{"num_hidden_layers": 10, "hidden_size": 512, "num_attention_heads": 8, "num_key_value_heads": 8, "head_dim": 64, "intermediate_size": 2048, "vocab_size": 17716, "hidden_act": "gelu", "norm": "layernorm", "norm_place": "pre", "norm_eps": 1e-05, "positions": "learned", "qk_norm": true, "attn_scale": 0.174, "bias": "none", "tie_word_embeddings": true, "parallel_block": false, "init": "normal", "init_std_qkv": 0.0142, "init_std_o": 0.00317, "init_std_up": 0.0142, "init_std_down": 0.00317, "init_mimetic": 0.5, "optimizer": "adamw", "learning_rate": 0.00186, "beta1": 0.95, "beta2": 0.98, "weight_decay": 0.12, "lr_head": 0.0054, "max_grad_norm": 0.5, "warmup_steps": 248, "schedule": "wsd", "decay_fraction": 0.866, "decay_shape": "linear", "final_lr_fraction": 0.0, "batch_tokens": [65536, 131072, 196608], "max_seq_len": 1024, "doc_mask": true, "train_tokens": 729700000, "max_steps": 6305, "dataset": "wikipedia_en"}
MLP neurons of a small language model. Each row is named by its layer, matrix (up: input weights) and neuron, and shows model dimensions 224-479. Each number is 500 + 25 x the weight over its row's rms, rounded and kept within 0 to 999. Numbers have three digits each.
Before each neuron's rows, "fires after" lists the tokens most often just before its 100 highest values on Wikipedia text that the model never trained on.

fires after: "\n\n", " =\n\n", " |\n", "19", ")\n\n", "==\n"
L6.up1320:523470502497488507478491478543486498500504493486553485475501511496487511543459549490542511450518489497496479505526502506495515466494549519491556481515461508494531502559541537515494530487426506553518465503477485511529474463515517476497541524553534521515482488536487512492491486512473487481513509464511507491460522499460506502504493485551509527527489556529520515521492512516475527495494496522552506462514486534505498479494450490498435509473520503510470511491476527486501502492526482496540515534503487525523495499501521493487489469479481505487471511471534469492513528511491498500530502484459511523500495493461567473551522506529491525489487486486526557479499528515522485457517509504481485509498534490521499476493496492523542481511518486483543501458486502473520470498536505

fires after: " the", " ", " a"
L6.up561:502533488516486483478518468554474565461442490540475514499489540513508514519513467493515497518507529496477504521478517551504484482496436532516537511501460509503451506512525483448498513478488519505517481480495498494466518524504503462483547466528523459499514517492431480464527529498494522515531498503531510502490512509533477510517503530529514473543480501496488479496537509532563518481499514539506487520483473488534498495518506502521492500482476543525535483489490547527525543500456490518450520487476512529488516478455476481518498518504520474532527521531479508475505489513557503488493463502507545490493515501539489477534531540504511514469522495501530469490506490477482498508483519523526503540526487454512577546501521555501491544474446502487478494494512493436496538503485477

fires after: " |\n", " to", " with", " put", " was"
L2.up1248:454506504507522478473483491481474514557492487492464550507525508540516516521484506510564521482484521491453488469493534518558487484466502500546519500532472555542489504521466480497491522487492508510503545492509488527485501505538501509516526505521481489489523536516495532503480513487495515447538511505547558509505519467529520505496512476507503505466525462537488538525513475510551500464510453485538474511526497497522509491522532511491486501494482505566501468509459472476509475530467506514512522533474493485517478490521523520512509488510512457486539522509545473525516488523511529442522524486546489526539525502492470496512529504528468507502505476542459558511499538487474502506497491486477518519496518505486529490495477506456482515534495484538518500481493494515534521547493559

fires after: " to", " can", " also", ","
L2.up1564:480511509503516500522494493465493565516460496490513485512531500475532546497470444503553498503510543493553479497519487481490482481477485486512485453501498494545475498499483486498519491529470527469485514465497496509476496521465506501576553498517476534538529500501464521520526450524510512499501487498540513482503503512493539477466495518540448534476479463526488502480527509546516477472480521489485491482500524503479494488530485508476501539483474522504491550490541463507482487468514546494550485494499512474508528543526492546502494504474502448481484520469475485540499502496520494487524529487466486501531444458458502443489463516510482521548514487465470513499487531463491509504527483528500477476479518485501497463444502484478501516520501497482510482470526509528522494541515506

fires after: " the", " of"
L6.up86:528489516500511493458469498507492493509504475567540492535509529470514495478515545519524523487512519540467539506478513486518469475493512487530484438472494494511471494488486482463561519466479510480524465521463484512520520490522527474489522451507507483528512502551479513501519532525450517524509518516518504514492549499534446502500513503508473477532489510511481486525529488524513504474511482497515482512471484508490473489509473454530491547498492485478467525501499535484485498495505446497496497502394510509463482504502465484521506524529478506545491466466517489478491469519541463504488484518504510490492505459498509461526492486503488525498523494456549509454488479464547498515502510480499520497478476497481481520498564540486459484457503503465542477493475533513477523480510528

fires after: " ", " ("
L2.up813:552527518522526482526489534519504539486463515512495505487490499511514497497515489509490482465550508529492481513506462482489500482481507519489482453495498529493507487474487473472491499516521514499499519473522536520466476496542492471524486513568506493470581529543513519499538529527461524494556491461477509526509528511488544496442483482548503509493505537495507521550508482499554489503509483504542468523500455439504490491455502508548449536450532482469497499535493491456496498493515513500520517517483475542488477506546519530560480556506505503504512541509479521514507480536522472503438483491523516515478493527510468549522480485544467486482563496501508510509467504510524483516491481504514453486510495449526492487468546493480488503513480477535454505511488503474503497498501504

fires after: ".\n\n", "\n\n", "==\n", "\n", "=="
L2.up408:524515540516503516508521486496522491503495476551475534484497503483468493488516486490491498485518483486530535550456544497508518481497533542506566503474524551478525514553510514480544521519463483510490494519490492503510511488527473489480503543502511500487503475515476490518505499511516491464511495495487477503476516498498453492454454468493498485548497495495536553512513494484492532530451436474509486482501475544501505503479458498520486504490566518473480513506506501501508493484513454500489524497448495488476491480432458493495538501517517507498510488524473509487480497524504487495484534505505499510487466463509548467523542530549477490467547521533517500509514505487511469432529531478533509495516481526522505492463530526526494505484495503499494456486463522484477507535491507

fires after: " the", " \"", "frac"
L6.up881:506504490475456486472567470477493468512501407518531515489529503510486496546520527485529488499484560507443507505511497512525458483480454524467496470514485488478529486491525503532476480499525545513519498494464478517478529503463556499472468498496552507529480479546492531510519480496489512520516539504446498541521459481537507471540518529460508502510507497508505499491523511503494502480468487487556474490508505557489486455526501505502503492499523518534450478498496563508486518468506462472461481461476518482502486483483455507494527465501481489525520493538473508476502524510510473514439463485519471535509516476521574499526505556503489457464524547475518479486459508481507519503492521509482525486525494496535488543517503494526488511478494517486504484514510477455489513470510486

fires after: " ", "-"
L6.up1682:464519467437465504509484446519498469555500520527518502494482520498494479497509489508497524538499495494568501517507504504504491482495505494526509533551487492525515481492495514508485496520464472498470531525525501499482502498528521492457470531505498503486458492492502503504512473452478505494475444493509509499489487480466542486511503491544503519517460502514494503500473491496495514511490513516518525494538569516551495470488461502517506509485527533485517473555498503521502507533529543520525510476525557449515503493511526542479523562501483529506492533513419514484518516512504499469484496492534470499512467515523483486534467484516475494457525499490476485548488534494468480486535513529554479446529481447497506506494523492506480545491499498524492500521522512455511505536472462

fires after: " the", " in", " of", " a"
L6.up651:513494528522485476500530503487504498499491488524528499490472558495492536494469517515514458521507508481479525500506517479534442485490510482543539474458484478501488474472453492481473478501468518516539520507524500511511520460500520488485503469577545448499479503476509468508528532516534493484485514501527526502462481513525501470547488498525459523547522510541466509517510491517480502520501462526489503494507500504560449448474515490529498467495513506470497523513467525526470515464533484522471513470490519537484490500469514520539516505519516463491513470438457501506497521520539504484437490484521500480477451491450499532496493487518504488522520521473513499502549487472537530509484503523549477496527487469533545485523492487442445509517491464479530505526478523513520523510487524

fires after: " the", " The", "The"
L2.up83:519545468511503495473510491491461540514470475561543512508510558466500518542512492505567531480489452518461516496499469525509514496478480519468520482475491517474491490464474489531462478497523528507511454517528508532487500518474499518489510482530497497484451514503493500522440511514441502506531523505468527529490525555499449481497470508479492519542429497515507504487535517510484479515468468510515470502480449520513491479492503509466481517485490489551499518511495561531490509469486462484523481482465502495476519516484503519550522504538489487469494529486483488509475513542517506462437474454476512504533498456540527504486499553500508458495504515496541503499475527484464524485456508499493505499507518473547506499468517514526517505511449486499480527503477490487503551520531461

fires after: " was", " un", " are", " were", " a", " is"
L2.up73:494535475559479501469521482511526503500481482520469495543502489487463472495483490501525521510493549512508490489476505519480482494468511499533544523515517486497504525446499489484503499453487493519528541493499522540457537506453477481439521512530510509536470510529496469570507469477468502472531487503463479506465505507517532513503508566485497494508437545525460544515505506516526481484467505500541482470494510519519529466504520516532489509496504470565516478501460523557502530470493465473488485520494520524515497521494481509472503525521505498502489504499451506485507461543534491532518495491518498480450477497478544565475501471519529473452484493479520559479521499455510500516525515453497504475494521487516538507511502471504528517517447537476479468522520499516526558546501575

fires after: ",", ".\n\n", ".", " career", "==\n"
L6.up1342:511514521490494509474531487447485553535516468520547490524552484516498526516457522494496500495533526495497527520474514524537470466498521496561494477527549533480535498507468520480514521480463472552447496541517493515516489536507518482460524459480491513498466492507506500511517531530506474464496544506460509539486510515513489482475485489504496492508487514485499527507502481470512517528450478461494496506501492494503537521495538526506502517481501497479497490515503523482483508515487489506536504493452499550489539488482491482490489459518503500481503484552494502500503517509480427516533526459480535525538500516516499479533520506526518499502481504509498512496510540493508476479492548471527499445495476514506516463477549508520530488559506512531504502499454505525514517550553498

fires after: " on", " to", " at", " was", " ISBN"
L2.up1809:495478507550552517479522514524445487469470492520501479526500492480483533512452479501512507458539505489489496522561492479485518490467520462499522499526463565482473480503486519490507518570479509515514483477492511506531487528507470515493505471513471490508514533432514490527487519490492511546490530519527478514517553548462529490507486500565484507543491533455492463493534471514518514527470479495525492476524452506494498515491473518508494516482524505526481535511494533474509541468549526532523504508485538493477524527501505532500524540488471495467523513489524494516492501520517496485520534520484516479535468513498465464484502506550508489507552491506479539497482522524464475514501460521483519479512521474502508460519459480534523513502488444506514518506497498526503513527474465

fires after: " was", " is", " took"
L2.up854:474470528488524494501504465505488492500477512507530515521516506415539520469488501510541512494521491516514505518489473541493490483477499516481537464530524509507494472501473478493498478527456522521501528476468521503444484499486490476464516511465488488505509540455498490511498495477473491487498498532467499509508522508524525456475544557525506522481454511472494470504512549485469475507499511498462482474497505511495498468525481524524493505490496480482486498504445498502507521484542457460493473535481520478528500511480493541454481508458482532489476516493450506510518482554523500494504493474514483517481421500503452493483530533545475514417520502474477482484537540470472534520521474521526470483497529494488490506500520516537516508548495480502509501533459474549539519549471490

fires after: " +", " −", "°", "."
L2.up1475:472501475478517527522502523484497526501513537499480519529471511521551511515438485526514513487527497557521530510481470494524492489475477475488534475539460543445533519495540520471460495502511506486439477467532477504524465522477510536544514506487487502492454477506473522475512497500464475541476534496509494488516535441462505482527515436488486469432503484494478545494466562500518498489506496482465474471505533477486523468509519528481456483480502517514470490486497529505487509490511515501524458478541504519545462540522541514532471482462590498483534555472502505490497486533502504479501477462490479521536462509519474494453514499516458458477522508505472495501479533507478476484480489553495476512495536501519505487494502499506496501507499496544484514520538468511487524480499505

fires after: " +", ".", " −", " v"
L2.up1762:528545455533547507523531510521481504535445532497514503558484517470536463546449504517510482478525494535489469504514508495521512479504503490502530478483500527448471508496510583511475499510507501501515566524476505525538518520464499518525495484522524465497506481480546504521495509500475456485532460499487492510477534478452473508509502488497468488515495485523474539542493524543534547500461489484522499462513537486523493502534497503513535469495500450490503488492499518503501501458527531517527485472518512521508481523519478509528503475470496485497539513466486472497513467513505500501495519454511527507491499503491484513445528475551473494501532519530469500484510508519454476498496508490493486493492489470570491505512536520509487464503464502496532469537479550533532538515503534

fires after: " to", " that", " util"
L2.up720:494511478463479479512495495510458562457453475493488525509541486505472526576449469519546510486504510467544499494491500510486487492434494473575477471486497528508495446526517510483483506531443554472487515435487487541512483582479480509497524488529471514491499486481484526532499489559497512466498474508537490482494540514496492513542516478529519562483502512524496487489541470540497480501505503516511483459534508468492469458514520511465495531488470539499509527490512502477496491508512515510504453530505553488496531486535490542514495534513559494481543516539439491499495551521514514513492566476504507499516467497488478441555511525515491530548510492473489524543497518496460515506484512539515492509496512483530516454482505494495528521515503496489489524500438502506482520488469512

fires after: " the", " The", "19", "th"
L6.up526:508513539482488469432504513519510488470458484509534512495487523471529504533501511506490476495505491508522531533488497516494505487487473470505497456488482521464495498496501551512464506471446539473538486487474512522478491494520478481459496442505545533472492514486510497487522491483504489522540516496477490497498497489497445497539507525484483511493499512476499460518516501493503511477485501507520518519470514521512462499496511537510516508493528485568526512525480519514498500511492503513501468492481533500490502498521467472504499496545544530500553538543490484476518465529522505475499443478500522539523528537519514497542508514511479518490501493497472473534503481483474526491506542520484473507532462499519472524508496551503513524472537503534518510524435479523527489470493484

fires after: " the", " The", " a", "The", " \""
L6.up1972:506529528495499497498537489490501463465455498537554506464499528503483498532510529516505511491493501502443505544539493502516459481487468487484528491498503493510465499507501534505451509473468518499582478527517485510513518492482526481488507521545514454453524533546503515536460541531503515505515525464460514495504485548518478488528463519498470485566445495524495534529470484548494489502483447535483494531478509522535480487498516495519448490504456489497459484469475496481492504433526483543475509496497491526475498507532509484512463491523480463469547483496514499528482535515533534483451488471485510488502514476495502486522525503528500479486487509552481494515488481510524528487479543492497555495541488499520523469507533522485518502484495506509509538516470497482551523496538466

fires after: " ", " #"
L6.up1702:494461499499441484506479527532473515518459509540476509478483496476514501527474441508526505504534501507519515500506488498486518487496496475561508517540442522469550486491482496504462479556495477519512525434537510513513455472545505548517499502542535457505467505507523494495458496484500483502516498536503512541509500487469519534533475470519476545486472503494489508497479493497521524473489462548507508453489490509528486493536488480507519488485522522516508481510478511487485500508542527517497485507516502471529520521516518527514507538503519483490512525523463542491491563518508492474509497496514477469443455518488503493510507491509475487498478488513488509533522555509431490444465503504500486498553499451512520490532512481467496564521517505493467493530445540446501528485482509

fires after: " the", " Supreme", " The"
L2.up1485:492465518455481493506478486519494528498511503534506507570473531509493518490482510504533523508494475517490514519478504507506488486476447548475497487507501491486503502512516520497503492456513504539501463486467515514466521504523474485488535536522497500513450533521476516493480495498453536513481490472446525512488516520459499498526508498496536498526469459514549477489506560461531493499510493498543456489498493525513515457517458551523479531499533503536501496521485543518512490491519455457495495481490531477541495489508513536523544530498470532478506559528425507572490538533523492432496530412492472511496487474490512522515478505516426481476513518501532487506530483476503489522481509501531483518511515519520502500445549524501493510518454493493494500507498496538510522507505509